config.toml
num_hidden_layers = 24
num_key_value_heads = 6
intermediate_size = 768
hidden_act = "gelu"
norm_eps = 1e-05
positions = "rope"
attn_scale = 0.177
init_std_o = 0.0046
init_std_up = 0.0319
init_out_by_depth = true
optimizer = "muon"
lr_mult_down = 2.0
lr_head = 0.00629
schedule = "wsd"
train_tokens = 288500000
MLP neurons of a small language model. Each row is named by its layer, matrix (up: input weights; down: output weights) and neuron, and shows model dimensions 0-191. Each number is 500 + 25 x the weight over its row's rms, rounded and kept within 0 to 999. Numbers have three digits each.
Before each neuron's rows, "fires on" lists the tokens most often at its 100 highest values on Wikipedia text that the model never trained on. A number after a token or word is its count.

fires on: " S" 48, "at" 5, " Release" 4, " s" 4
L17.up635:513524516543508508485530491533479552484492523483524471504473512518521525476492502494527507510489515450496450506476489461506476522489494534488484501482533523482507472470457495514507500495498481468478514517500496493489540518488505507525482530490433478516484480554547538547472502473507476497519492520478510487483518485499518518478497486530482488484569477484474478495472507497489518522492521485535515461511513519523459492496488481494554489550498456451526508494551491472548464534482517554544493441466516475494548498476526511455523526474480483491505500489537497486540508518462529500
L17.down635:546484479552533534461534484540487468507500492507525528544453459531512490507516521486501545529507519506473520476488517482459491482495527481476496491490549494483512476521447487475508511491479520511473471493486493523473505512527461491494489506530520489526474478534462564482497501450483509478503500508488492463516487538523555511488452519526497507515483565474452514485509520510500500499453510501525493498481537502483502444496526503485495498529533505488552497461534500505522463485490501475491490497526491531503518458512486491481478502500482504449498525526462546471549507474471544502

fires on: " in" 17, "," 13, " int" 12, "m" 7, " Im" 6, " of" 4
L20.up747:497491534505498522527491507516455512490531468491504531519537509515461553471507446521503528541482541459532509481504501478512518512436481477515516473485503533494479482479525467505504489541499508514484477448485441487505479511500509483502485482510499544515483499505486521491502486519500441477487462436490493472520459458519528526477552551486447489531526534500510532502478493475476482484528496518507473517478514505465538461566459456498505527505471538545462511465470505477533495511478482519518489487483498508513494529488522536490498490509477484505467501505546515515494505504504515512
L20.down747:493549432527468484496502476517474513548517512474461555537571497509486502515527494513453491487511460546503512512518469497505482508494532512513498522493490516519464480543476483500492465503459526500536476501498495474492560505499520499488490494545478510492507489488504480516470514502471488524488490519470505514455478566538457499495464468497488521481440476516487489489524507497489532432485505547492542503508532508499532515548520479418503496443471524494518511527498484532501479486516503505464504497480508499499499505514508485521490542477500505518499496500466487469529524518514516502

fires on: " cent" 12, "ok" 11, " Cent" 8, "or" 8, " Wal" 6, " square" 6
L4.up93:545472487509459494514514502513498525491513478506475511492524492483480463569486476505518534487519488460566518497499504471425521530477498453512517472516509526448493454478506502466498511473480497519522507522476523497512470514480496525497529465513507517487510510518509532557490478486509498541514504548554459513503505480548534507516516497501524478513531494508483502517492490467480519520483503475533491529470501575482490518476506491500509512532467511497532502492494454535514506569529511495507526503496473481461524510496479498473498484527483507504499481466502459504573458459511491521
L4.down93:550496508474471491563512528468509484530524521529503509534525490475505502477486484524500505491505492520536486533459522510498491506475531516480491459510483477479547500493518527505510471512493510509485528485516538498497523511487462476506537525511509508519504453507483505522520502495496462492474494502511442488499539491474511525508508468434464541434458488490543516492508520479482535532516484456497504521498519452445562475494503519509500563527477514489490482475485510528543516524468505481495465502470478517461474482542465490515489483485502512550497503455521483536513517458462514484

fires on: " S" 43, "B" 9, " B" 7, "b" 6, "," 6
L20.up221:510435527521478492474535487513519546451541455513486489454505502524522520507512510476460451530507477518529501487505533563454512476468502509514495498482483502494516532489512505494482479451466479440552484517505516511524492535527492494509495465490543505514510484481484498508484445517495487444533501540458508450513486488543510501496524464485486478486536536500529513503482484477531497510477546489518515529536474515535514511500520479490494522521487512466507463505521502445525495504497514489502536491511493524509525508505464477536463495501538536515534484481491502519524536552476508485
L20.down221:522529488477454498528497476494498476474501482457526519465478464515454495502498536505519546528525534540549553524494509508483492509516465484544486501537478505479534552494485486462484507509495512469547497493509486531490540526550512467481505484510503497510511494503490503514492518504488465507474506503494490447526478545494512507476480508476503492498502524460524469493499526503506508499511466452498517464501531506538511457491487454498461471502505451506537543513513524522522505535462499498455528532546459505523538472500516449488479495489479474509496447491538522544511515500469466459

fires on: ":" 29, " \"" 29, "-" 9, "/" 6, "l" 4
L16.up735:500496497498467519531524534504519546439539494510528489494456474475519493533470455546489521475502558485514523540499520516523515536507491494493498506512512500521501535522478441512467471481468449543507535509516489501566483520526526521509512512483493488475463525484542509480508521508455510465513481518510499510509484517534483518502459473517505472495478498495501514493498550477497470463560505506490497508536507491526473498485526520453494501448486531501501496491477517507470476524445495558492499506480506481517552513515496473523482492512467528540502514526490470482514487440516543479
L16.down735:466471514467495531496549511533530515472507484514471475471500534493528537516489466521491486489486451535488477474507516498511532509528536480496506542471478520473496520476479482508497535497531483503531496488531488542491543500542498461462476502494452544512459517531498490496494551515457481487474530524497436519521481490493506493493490479498466517460490479463515495519486495526510472509510494509505492518545501506476461484511534495481495525503470551541491494517536497496464472449483487509538480500478510544444451500545478515539442484486497520468498545503502505491533481505533515522

fires on: " The" 75, "ak" 7, "The" 4, "\n\n" 4
L3.up659:534495475495505516436515487520506497463475507520507507471524494501510498514474518453533516463465499499507490480479488487485528564499490452472488534500464459461494506507567483529512507549465526484470505464567519504508511496479530467552538520488482523555503500516527493511500463462491526492511485497517491479470482480472562529517521464521501505505525503459485521522535546501502511532469510521503493504498499485510511468504493448510477500497461527534494469472540541487460490498464518455505487505468516504510533481516492504524520489476492515527483506515530481468518529481476495452
L3.down659:492514524522458511474489526484476482502505527506480477471525532455503496478522495501484478497499511489500492525480429539518526499485498495504522516492458489524544479498540457474501458484527481516480485482485503435478497496531437525529474503503494509458497506471482517499553515513524487484497490544466498552530530536505562442511467500489537531504494523476504483524472501483530527526483536516493496469464503517479493476495496506492510528511468501482534479488461506467561536490499525485465501493525502439514503476550539510477510523478558512470524510506500514531474502476513493505

fires on: "=" 50, "(s" 6, " are" 5, "ir" 4, "ew" 4
L13.up221:515518557542520507487494505489503509461500506474472574500501514481506424482455513490547523484548483524499525497491489516456527520498513477501464480516527499539489509549506499500504473499502533516503483498466478530482484498519512522558534531510508498513500463503478493521540483493473522500486460489463499524482499494538519495479483499507478513454491584507527466509509512505527492489487526488517500520466474486487519510530453516502491492523505486469532487490503519498486494552520536500463479488497456452515515481528532480507456512531501447470488480492503534522550468482485454497
L13.down221:553482554503481488471518494513529440475486507547536567503487502476535485501470476495502486461531505506482444492500466504505522469493507508492530498525511462477514527505492509462523464485528529530506498480505489436515484549518513509531501465507513523506519516494465511512520507490469477511498494504527536532480545442530519492514467487518456485488481531521522538512509491483514485490487497494532533486449476473488522532497439487509499497495490488465454483544479487527483487498514538509461430497535476471480524519515500491549472508525526535463504497484513505507525491511493498494

fires on: " October" 11, " April" 11, "eng" 9, " days" 9, "unk" 7, "ord" 6
L8.up238:491520490498508525510524492491520557488476529542512538496518570505482519514542470501474507492529545474548479515513491430487501465501503496467487442509521506524497518469478495478475465520511514516512485473449513501544509516531481462517508533464492482481514465518491435498468498494528560457436482481539448477485478469468509489533498513493522492487484524512477496516518483461510498454488522494497466497511514496501461514474513473512467533522491523518540509525484519517526484514523486565523489520506500516506462499465490479504482489497482515524517506492500509496493512527446480503
L8.down238:511508513518473466472476509521480517436477516529495542469486493505459577499511501535513520503514476514488522494522488493509566466523502501519450469496512520550479521500513495527460480485489525441504492492511530494471517518452492446486504460501510478487451526516493508499483535507487458441505540519474489511463485527499533536508492539488532512490509514518474481463465480512543512495485506481497522509544548463552474506501512491516476453495506481518486526525495520482501521522505474494500485547492490516546527543508490551498498478479509452511466489491487507505510477481509486506

fires on: " it" 32, " is" 14, " St" 6, " now" 5, " h" 5
L16.up330:479494484475469517531469460489499495499492517545516518438448493492493532520528509469521473483499496503518522484494482532476528499519508500496457512512468489528496491507506529432507482504498571484546502535506487482526503462497456533527530505511490537533514555486500480522496533474522497534522491520484480496505449551483475461483504486519454504489455479488516521504476512549503499527496522503546485486497495457466506491500473495552496484529457508534501472478513529503517499525461479511505516487536506467519512542482461529516473536498461504518508533512477479484526541454497512526
L16.down330:465489482478519561532546530518540479529504483516544448516491473501482470496472485515485475481494536522503474512528454492510538538478531490518464486473518465511498469459479520511468519526469518503497512490501551467452516489488510497526509481540467481522558504522519483539524505504527478510520445482505504479477499495467486490499493549528485471481520544507477470484501444491473525512490489507481505500520481524481494491539509503499450480530446474463504497494500540524534531523477497539496490513509483537529483463550515506513508520480481470498511480492519498449479514507501543519

fires on: "," 76, " –" 6, "/" 5, "–" 5
L13.up760:492426492502524512485466478517493485472467521513546508535508510481466481479515496534469469502500497505459522541503527429491547551524546480478493511484465472562517518491495490477510501538493506496541483453521469517506519499523450477479525495496470480501546501520477509468527499515504508511481526499542500468516516518548501532497484520523514498488536487518546510498538499537537437511453467532468477502506504502505534490477467498481493506500470502491474481505474455518522528541510481537495471498494476461529505498462464515496489474511485514493487493502506480443508481474518511508
L13.down760:489457491442513507504508458499493489479490496505547505507482461541491526542556517538528490510481452505493493511516499506486503511521471483488549543521499470547530483493497527492533490509504478497515455459539506541496497480547529498445501474507507476530473479510440499517537476497459545442508514517482510518483497528509528489523471517462485491480546510494503505529479488481493471464513475504533494498511517511498516489505503460503479534474515508542492489471501469542496502438523507457460562500490526497466505500524541525514488503515482526543487479468503523492492488456499484515

fires on: " N" 63, "n" 4, "m" 4, "N" 4
L13.up574:551485501516509533528522460444509521490486501483486485489474491505515520504451522479497516540521549525507478505524490500439518503546511527496512542504539524525497559440472500524524484505536469483538494518485500526477509477521485472497460514485483511456470452506496446543525479530474507498517474475520506520490473486490495560446500545474496487520471510507443501537532502554507494482528522475465477517524482542515499524501535465511484519499509537509546486490505478493450500538475487466530483480504508506478548490502511488504506506480533498486511495495501498488510490492473487511
L13.down574:471505456527492523510519499526506484514490493507435485473498495479543495496495478465470507502489534508500532535469494489477472507511508522500523473482541553522500499493485440517489554494514447514556486527524507545484524470500513483450503451487488496520504517552543509553495484511527497465516498487555482480478472467485494478502512485512483482544476480530471494483532481512507464524469515484465516465496477537521494539499527515521464470520524517482501537474521479519470508478506525480520498494515498470492478511538532522494496490538521495482532467453465502503562478505461477510

fires on: " S" 33, "u" 7, "4" 7, " N" 7, "9" 6
L16.up25:502529517540487543492453461516519489483508498512499536498480465472541527459530504478473537534503481530516470474501467489486528497525498512489511479436503484508445455514516545499538487496518481497535491524491499509506511524532502542515499512507515513516508455514520496496479509513464525487513536510520494482487470523454522511519537495475530506470516465499489552463490497500511481507480519518458524497495472506526520515488518476545505489513493512515516498443502489441523455488469494544542522466512479489480537518465536452431485526495504466498477462507481516456492490475513532472
L16.down25:523491457534511501503516477500510528475511478481490520482470475494485520516499494497539508502493493487485460501502490513468524522478553452464554501489547509455497492506464536495493485467460511487510499546482533543477519509473476474528508521494517479490547486518503531511495505433485472489529495516518496472519495478476512503532478542482473470503500510506491527531530500533524500473473493491468501493507509507485543474532520506554509507466481473535510517463488517526488497475505495521456469548535568473504487449520488490494502543450507451491507500451505481526549500541484541477

fires on: " n" 52, "N" 8, " [" 6, " N" 5
L13.up456:475488481512477526473492477511478468524517481490492518507493492535514507474466532524509506534498567490522505482501533492506555461487520471478519530517530517450481500497499526532515510499525497473485514524505462509498542455480514474491512485530503520455449498518502486512509512458481460523464480472478498485448504469538488495463506536548493535475449511523496505471475464517515503503530488469468485489541478513493483492471522499514508501567539508477483515548523469519458461563496480518472537483527478527454503510481500490520480519450511500531518469497511511492473535497482516483
L13.down456:485514511501510492499495481496486488492478496500465509474553494513492553502527495500501493488502527470487529524483541529519512488470472526468516524495546485464446480466497528488468537461549476509524476571528459470501514518529493519484477470500507495507489480460447497544494487510504467502511482458531492513489513507528478481461533535564445522515460522525514531488502518477504468458500495488494459489520523533528526489510526508520523533540522486500470507521494483459487500510473482463491468483494483501511466513501552439472514527521540517523497537509482510515476481539484511494

fires on: "2" 63
L21.up764:471532510481542510491496532498450548460476504489489505525485504502493497551495499542525512488476497479483481533543471524500471546459531513522503537500501491556460489510532491478469503473482467486532520552483513515462480487495495404520515523537494491483474498492516488499495487462474482495533500482531475504491510474497547536538542481480464514468494470532499494491489464453452489483508521512509492450517475507497522467551495472471497545483514484517501500480492459527520498473513498538501536480480503520486502480481497519565504488498526525507526522499505469512487510470477490506
L21.down764:518518486478484519527514484508514458503472518574511506514516495462506462525466503543452527493483498513487472502531484510519540515449496463507519509548470525553500470491457475500499475496522453477484487468492486481471455540494511521521505473496498506527525503494502501522491494496455548515469515497450495515507472477457513513535500498519503501493465458479506544494536493494486461501469451472518553513535491477524497516492520553507457538472500444511531515522508521500497484508522465532519518513496529473510487518502524504505546496509444479494468524507549481512506536501487510480

fires on: "." 34, "0" 11, " of" 5, " v" 5, "5" 4
L16.up375:472465517492464476548505478552504511472486491486488501516509527563537487484485477533515527510442496486476513537488485516528512504498528506503529478500447490496531450461500514498511474465511476519475510544517483480476520508486478480548464508486480473491500534487527537480448511505466473505517518491496491500447500516466493527521458483482491513501488469481476544487505483520536477506485557510487542491488498498519481515522526499528486457546497546521486489544513520540509536509500499503520464443499523538543503476499507499531478503480469470547510484499468486496451483545515503481
L16.down375:487507458521501526533532498519454493514539512509498461527446506460530476526507542503468503525519510526508468511507490494505486482532539522503525485491494500501490480523511486475486492482486510489463473505518509504491472495522498459462477491513491514495506469548488522489490464464489515463502517511491474509480505487480537548433511536445509494470476503521537522525473507508501505502511500497497548533432530490513485524434511509508480459482531491481515543520523515521525484500531503458482502485519452493501478492473507545500583490475496497501549459523525473507513478519552510471

fires on: "," 41, " |" 20, ";" 12, " in" 11, ":" 7
L21.up450:537473523539506550529442533405496534468520461532506513495493501503498481495501506535469514473495505493468517544490475500528462537484487465487548491462510484506520517496535488488472510546479505505468482488553461482506493498489532463494513485480509554497484492481486520497507503498510485471525538490509528524458474465515505547501506494445479482502506539492517525543511475479495507552483486512507469503519527533492525483513495512517486502512483484498479450491461455525517466503501537514470520542472510471470494497513507439515515495510471505479501497493497538485458490518528527507
L21.down450:540510520490449486553512487493481472486509546529479509516532497528477541480478529483494521442500484457517529496548510457488467499515529470517545511513521523537477492519526574489500500478469497472535514527515472521481535474475520538509525550521486497505476495490499469471510469497491501493509500501545478497544458483547527495482494504498459500508442486526492513509513468471503506494506477484499519503504508523491461542510506466483516479516487509512506485474487484498479461478459531525482517488521545527504441489553454486475531448538515472496507494494494510510493477511472469508

fires on: "/" 27, ":" 15, "ia" 5, " z" 4
L17.up599:497484524502508556466481517547490487514511521473515523480510503469487458533493492505488502500506489551466526512498493511518488515545482535439472481469471517498458507511486514490469458545477456468494513494515463503522525508476540486548518527530518506524459485559513471502488539490444511545517520509477522477514487472534519495502500500530484482482480479468526444487502556491456442514505491492473491516532498488500501464499483502494518497474478446516480456464493502509516515514508513543510489523505521477459511485478458515523460527465519515497520560523505472506484499497506519513
L17.down599:457478490489454485504495516525505471517492485503496470494490526461525469559508470499516549525486474482463545466511500497492503528527470483496498519533541509486533532474461502528494480528534497489479537475558487476475518526511469486499487456500521491509489494489497506543515534493497499504515532515530452512518486442498538461519503519467492436449458527506501504515506527557461500525511493501515472536514509481510495466457486517514542468434473509470491493527516499479488506458510475501520499525515475454483544501511517471494493532492537483528521517490537523514503474509505526506

fires on: " it" 31, " there" 19, " There" 7, " -" 7, "%" 7
L16.up81:506574514494507531515532512501534542450527477525523482493526500499481528473498506471486458510492507506539467509489505523509538528508469511494510523524512516496516459484511558506500435496500500516458548508504495529475483519533468515505550484504505532506472494528512477471527489516521485511495508516487499430536458484515494476514501478490515452467462508521491518495477495473544513485449510504516485535457527499473488490482498529527474479468432474531474527483484554502491507533514480523519466487526482496539499482520482471495531502525535500487470491491514466494510517554468494496
L16.down81:527543530461542507512540527507504573505506507497508492535485546486500537474516479517458498545503508469506525503485492555549517524491496473509490518555506491508532511485509482500512492479516491527531511482498498509508487509476511519483517482489483514474509476527514495460471508504494492521484510451478525465531494491508551465495515467558530461522491476518497536449490508544492509492470496510485527501484446529498497485490469512450488483471458479537459477474477549483494491489505514522464498461495487478467477478529470489508525564488505495544469533480503458508480477528472497469

fires on: "," 67, "0" 6
L15.up675:510498503561496482485518480454490507476495465497462510495492512477452478499473516512482529482476484482503525540526484471527569496489510538494514479488458466494486535512511524502519491544471523500507512463504469512469489505494508473481502502533498508479557482444519536506517491454473510495522518476518521495532531477501497523508458533488482449515501512468515562505526458552530498506474527499510504501511483485503537488515458526495470502550532532490472488469506484514518511508509524521492523496510480470549469487479495505506469510493433469535522457494509507501532497475488430531
L15.down675:526448509485518478492495497505544548463562522527507478486505466529469477512524512495457473483503449535518535480482515482526458504472509536517493481489509494514500443552472458513485474477532477522513500495490437486476484508496527459474521507506503474510501475496473497503495513493480503494517428448510524498500495481504486544505473531466543497506501480475504529522543524550518500518472518494492486485553473485480482543508503461515528535525517503504462505524522522524512478511542504482484509469501506491524487530498521537544496493537481498493501466543472503522477477474476538488

fires on: " two" 52, " three" 12, "ast" 5, "if" 5, "air" 4, "ar" 4
L6.up73:487483505488488434445535517479492511490541511514485522499542474535453496529502487530494522461481483491528461463507490500486473483522529492539469529542515476514518488503537495495441500469510518487490464509465478503512465519451520515522521505475503481520526509513467525528479507513561523504482537538513481498470480473521495500472470494522525516497488491473477506523503476522483493487479524479509513524477501502438495505525527444540469516534499499515501485501491477513517495527469473518511537541525501462511535492483524470548459501513495461525447500502548476488545446502507519503
L6.down73:509478539494434473466513506496482475474504527496468521506531516521500488502471499517466512506502509525542495426528497522490455544478574516497507508493507511478476529486529542508498496548505455454461500516485504516528494453517540518475492501547517481485499484459464492530482536530556512492494495539548525469489481475496479478513528517472538532449491468479485485506483484490541515537510506521509512487520539469466460496503558523478492509496486446480503498528489486498499498481471472454469490536535468516505504504495506514488497537494533491508475506493495526491514501477500492505

fires on: " S" 35, " win" 7, " Jo" 6, " sil" 5, " Win" 5, " Votes" 5
L16.up762:491517495518503458519530471482485531494545505499506453538506446486495521488498486497473505463511506508512486461490494485472519514514522488496452495495488493547484464497520470478496549466493532512505525471471472508481467522484486516511490508479532478507497471534500536524515451542462559523515507519458505524521513491511474537497455526503477485469496484484497526511546490520543488499496497493521535510521461514493530519485466509516492456499494494460491469497533487481581490484479448545483499525482527501510509573538496517463487515475491547519507527490469467493503491465501546478
L16.down762:541507527517511491472476473519502513521486498473513500516470503503501510477458493536474533497500514547480490490452534449510544501482505473468451532408502512457467492491510517477505505528480537567452516480496482475517537531543528510490517522506510515521518495512497505488555489479490536478555503474433496495516534472464510541524458535496493475488452466498486480483486488508517478499516499497469515526512493510523546493496513520512531517486478450498517482498433471486523506488490532494531475479500501477495499499488502494484501529521510500538537483512513526482509511516480529477

fires on: "," 31, " where" 10, " of" 9, " whom" 6, " which" 4
L11.up693:489540495536479466490489515485523527498479524488470520464460497536493542515529465485530517484426478532504512519494537516496530524473511482500516519503453455511466512494557543516465505503513468536479519521496447535474533515490487547521486505477495513524497504490495498490487526485467452452514490506478524482504497503537468472487509539435508455478499533498515505511485501516499498472470469500497502502519525472499515479466501529528525489573504505547495522508501524439497512495426465505500487504484492489501491495543518502475532520489497483488521551492493511466527497504471499516
L11.down693:484482542523475526481477536517522475498498517540522505489505496502487496507486483485465476488472506481500488548490495486464531474485499477478505501530467491475526507515501522492448500524511471473470530468490534514508498500521512533523563461486489494517542580511464470445528439505506528472486485516524457487483511515498504495515536487458530478489535509520528508496505497505503463494479507500542496485506473474478482536508502485563462540474494481506475442492453513515515527528494496513532460496512503441527463563502567517500521507498511496494478516460499514520496513517513501505

fires on: " The" 22, "The" 19, "et" 7, "ur" 5
L3.up280:486442504523479509483537511492479550477484518508481477551499535460477520520481517470480532486498500487530500488504459509484482530488455581504499498511479453505464529485463513534501560510513508485486496521468488464495482467534549508537500489525497475516482495499534508460494450517488522502536503470493495504499511484506508498496499451501496495493517501501505516507515513493499478505479484518441514481470471450482460522486480515522463530511485540518534474437493502503500443523493508457508476524501533505516544520505519502541535500491489504507462535515524477457478555487507491536
L3.down280:538534495511497517502487510510520497544499456523493523520510499487491457477506467479527501503511517488498510507533506519470499496516493536509479561524504488452491509451516508437527474489519521468480472482520435525471552493516449514483546490481513512494495548506509479510531493473481480512495462517500482512515502495458533487509473499487499461491484501520523483515489479549512516497491488511489496503486497481463515461474483501505497536466484563501494460518467558479547479497520516487477487445549527503465537545469516474532458499513508510450534542504511506463479506522484502538

fires on: " one" 22, " th" 20, " two" 19, " five" 6, " three" 6, " several" 6
L4.up611:513491523488509510467515530459454520466497539471524518450523482509513469514475481514475505504476495486451478502504511505479529522456551538536519504507520461500450453461509534453449510494526501489481466520509509513538501470499504505499509511481505463509481490508479505526502481523547557490528502544484461502461486505505500486516489509480531515517479542492545488497569467478483475507503529500507482536491463498508496498513517518518466495455504531461489504488533489490521468421527521496487490550523492494493503489515497487570505542510499481487466508467507523478502487500465495504
L4.down611:518472533458481504533498461506504497500524570527511482491520507488558474501527465477468521486517516486467488494446500534426454515501480524506521471489567495533496505502496560526470491472507522457497518489499502486486502517494491543496475530496489473514486538491506521506519539463500497464517509500541492492480518471481516486505515490482489562512519425511493472504476475449494498543505474527501472553519477480487473464490487509531495511501499481515541531521481472478460504500508503507510478472475503505475536476518491504492470538469504494520473524559530510504524506503506487500

fires on: "\n" 53, " ===\n\n" 11, ")\n" 9, " |\n" 7, " contra" 4
L20.up651:477479525474514456467488498519526498481531500500531484495490454456510456457529517486488509524544451496513533457483496470511499478455518480456490518543484492509502488503504508488483504509500521542527502477484498485504492482470500517496549475488494474519514457503519513488511525485504527503525514515483466495512499493485503519497531466444465505486484515479540522547479501534476462484513490475518477533476519475516509507471470497507501573514468547485428562497526543481485506540513493529479501506495466462512538455492477503523494500497523538470507474510544543470502522477487496547
L20.down651:459502529526524472535481484533482479511483490496491512486527529475475474508534482506467479527534499529476535522461489522496528487505488535467479531528458491510479500552515484463532474493508520476505522498501499459521509487519496517499496511461524520529481443464479500505547497464532521493491463486520502484530542466538507499537475487507517535537502550490490507462529504508501474484505483517507545494505478509497489494557523471510487470516441494484497502480543502514531455482514482531442490483485494553421532472505478479483513493492522478492509515530512495514467503438519500517

fires on: "\n" 41, ".\n\n" 19, ")\n" 15, ").\n\n" 10, ".\n" 8, " =\n\n" 6
L13.up449:525537514520513472462467503521498537497493498496503521501511549517469502492525500489507494521509480535484539473474464492507509551541452496493499554513496502517486517503512498500508486527470487502478519541503469496485479492446526514529510532516523454499486519474510503498508538528532497489528473521513464459530463464501470538487497481495474485480488483493530495527529461499496537464507525511487459518479479501490547460487507479508486499497475512529534488535522531475470485519497502486566540489477483437480530509481488487486499533442501586482496506544504496467499481531481448505
L13.down449:513517522495465480489498453509493492516519464515487513509522533520519473435567523502487518509510471489505522493468509495534525493515486500456482533515508493540492492512501512448497537494442476494517489496502530500452468504484473494441512466498519542535473520464527523475525502447514508511478474500505522493514499472517542525449494478489530515510531509515546516484500504493523496440536517518499542465460489512519466539491485530491492489476492506529555493513527479504447509451531495519489517507492490479462515526531515503466512548503544511500480487497474524467468522473460490508

fires on: "." 30, " of" 18, " who" 7, " won" 4, "," 4
L16.up682:477473503504489487492496527509519550494529518484474499498509509535500487461508518516528496475466487460470505481499477513538498503489485512494490527517444445491530481525541540493541472487534484525487492536491475513462473497450507543506453488474485465480485513547497513533452495472460524546517490456530513515511463515496538505480481510509490519473514518474528515505512554449486522496486546510487539482536487499515542520501514526503497474500524499501511472517469479445499543536457486493493501490482530534508454497474470468490470479497458479470499538509489530498496460542506532512
L16.down682:537496476489466533538490466453473486506490468507535505492495514447477478544461489496456524526496514525532483511508506493463519500497539486538513511477559539512462520498492490514474496508457505440488486507506486537506524495528500456507531482527496517503539509508512503454534494518542500479465508540485485474499542534520504507478482476497499457469507512497453493515476486534501548527524459512480462503485488516474475483496457491522514518519491478495479522482490522570515472504507508533513481470507443461499515531517533483498500524495539559503450472490521495484501546499488501503

fires on: " also" 16, " then" 10, " later" 8, " to" 8, " he" 7, " eventually" 6
L16.up339:501500525548503498534483442467522515484545498495519478527487481511519484469507494489511467487470531493504474438481509480511466519519486517500502512484467512504523481514573573493512493521481453528505503482502489534499498475486479523491467483495525473505509479523484500510487511513484467530506476505491504508493507518480512534483509515477459500507519473501448531485523514515484536496481482549508478464539529521459486562468501496506498520503532508481544472477481538503488454457460471493462475519545488547479531446488458512470521534515490524524474510508477488493508449488483491542
L16.down339:497525507484502487504515547510530474495458502513488481550471522490529507482534488472494463511515510555494489494554511486496484512468512532480504523509492469447522477503505441481486501525512491536534462470535478499485469480525489450486523517501514489531467473489493506465491469487520455511462507484528516461527517509489493517465520486470551467518472481470520502511537487537532478494536497479471496466468541483529502546490523487522481466480510495466525527457515467524489475529521517505496512526529513545546443493513480510511500480527578499509526463500498505520523498485499476488

fires on: " S" 91
L20.up528:512478521546492468490469467529486569481558492506495472513511509499512572509478494532507504491532472520483488491474533518486483462488537516522492492455494508482466502501513481481503482487468469519498508459481484529459520487509481480548483516501527514521517476536523505522492478524475533460536499481468488493533490438518493563516516487528531462487501505507484526491479497504486476518511492510447483503523465526536482534466519528534541478487479477482567487474490500465563474482513472552496522508536513508491501496469488493489527514488488506490515503505501485443479481487511517538
L20.down528:540505509513496516527518469516535495493529507524526497518443482495483519468506529493505499468521491516497432478457484441473494453481512517528518485500537504445478524507528463514485491476466541465516442502489481441509526534493453470501484517508507500520528493500507516464492470493485501520537497509496513508500471498475537499497506527497556542537479459478471480493543527547484459517511500504474482491515531487531519497455504456532536488519468506484531499494485500496534495515500506492475480536490526489543495474473527506449541502508502503521514452529505490531536517478511503538

fires on: "," 55, "0" 14
L16.up295:492473463553500511471507517512471525492488508489545488487494524504441522493496496483465501511487499534496515479550502537480538511440495502489477505480485486542545476500568543484511474515473489473522485494534432494489498536483543455485499512506500494502540517472501500498545510521481506484532520537494434504483483475512533524509491495490511489479478505518519488517532465487515488504462519489501458512542508519508487480486470512575480499487529535480465457501526522489512495479477492470491463503490520528561520529523450489524482484496497491517459477497454465510507485494479495526
L16.down295:510496519504499494479517498524476464517516507505510491519548488555485495512500537550469541460489444473484498487518501519480485503480474552493530500540516514513488454545480478507474492500496527538519507475535483471514517471493513499413487478482499512496523513517443499429521499520478509480507487491510468494531494512506508535507483547474491514472485514499522498513503506517527462512506561484527491505461494537491476513490485476524442504485486511506494527520477466495494490515494468507422492477495525540477516509550534484493507518511508484503470513509572490520454485525476510493

fires on: " three" 17, " four" 12, " two" 10, " Many" 6, " Three" 5, " five" 5
L13.up280:514480518498512473483512517478486499453506478451503461512504509513505464540519451535481487497474516495478475495533485563508487521488568520494508483487492525513503490535502469481469514510465488504503471495476528446526490508522534512483484506482507508522503508492483466495527470540516496513545503490498529484473576458509497482507512528489547479500487508519509516509514466493540508491493473492466539530495476490474477521541484474543472484523507518471470517509509508513476476543506420536496525497471446503558499524565499530495460494503522490503477524484546481511500486461490511498
L13.down280:517486530460459481485511497480506506531449526460492501528532477544508493498504462534493562501489500477449474454482508501546481510522511476508496511535441511501524484512491510476495496486530497511483500501494468528457530450492469490543493527458512490497498519458483482521504509515474501498444521451539542491534485490496498448521515549450525498525480474474506493491502492500516508478479480522491532512498516468513557485515470474547519516493512521480483469494482534509537498502489456503480488513532501512498536508511531490516486532472527524536479545537498560478504514481474477495

fires on: "2" 77
L16.up495:522509524511517476475505512518508519487506547523550499465512502495499510489523475514499459496494485481535493500505444479502545502473516524500492541474499514490505497459527506478524477516489499494532490549519504493513480505498457507510505539514502463522502497507541484483459475501474523515503492501535536488517488492473561489515543479488479515488514502499552549489496482460527494495422496537469546460520489545472494518540474474479506475499527462493493536561456490475459516514473481534457479471525491501501494480467484503517486535490533531488476491504500503532459553453517465477
L16.down495:504484492483479476516515534561470528472533556507497477500502480488540490526522475492509537459471468507528503481534484538519532466529500464501521489546525520492483505513490529539526487495483473505516465463530472495502504540531493508526496465521503549500532509512466463484485572476465493478503500465495480488523490484540517509514498526535509467470525510500538524485494501517522443462476472506510474493494524451514496476507517557503517491509434452479494500496505483468489502528505542486500479454504524446504492483542501490508477480486504489541502496509526519507489488456495457501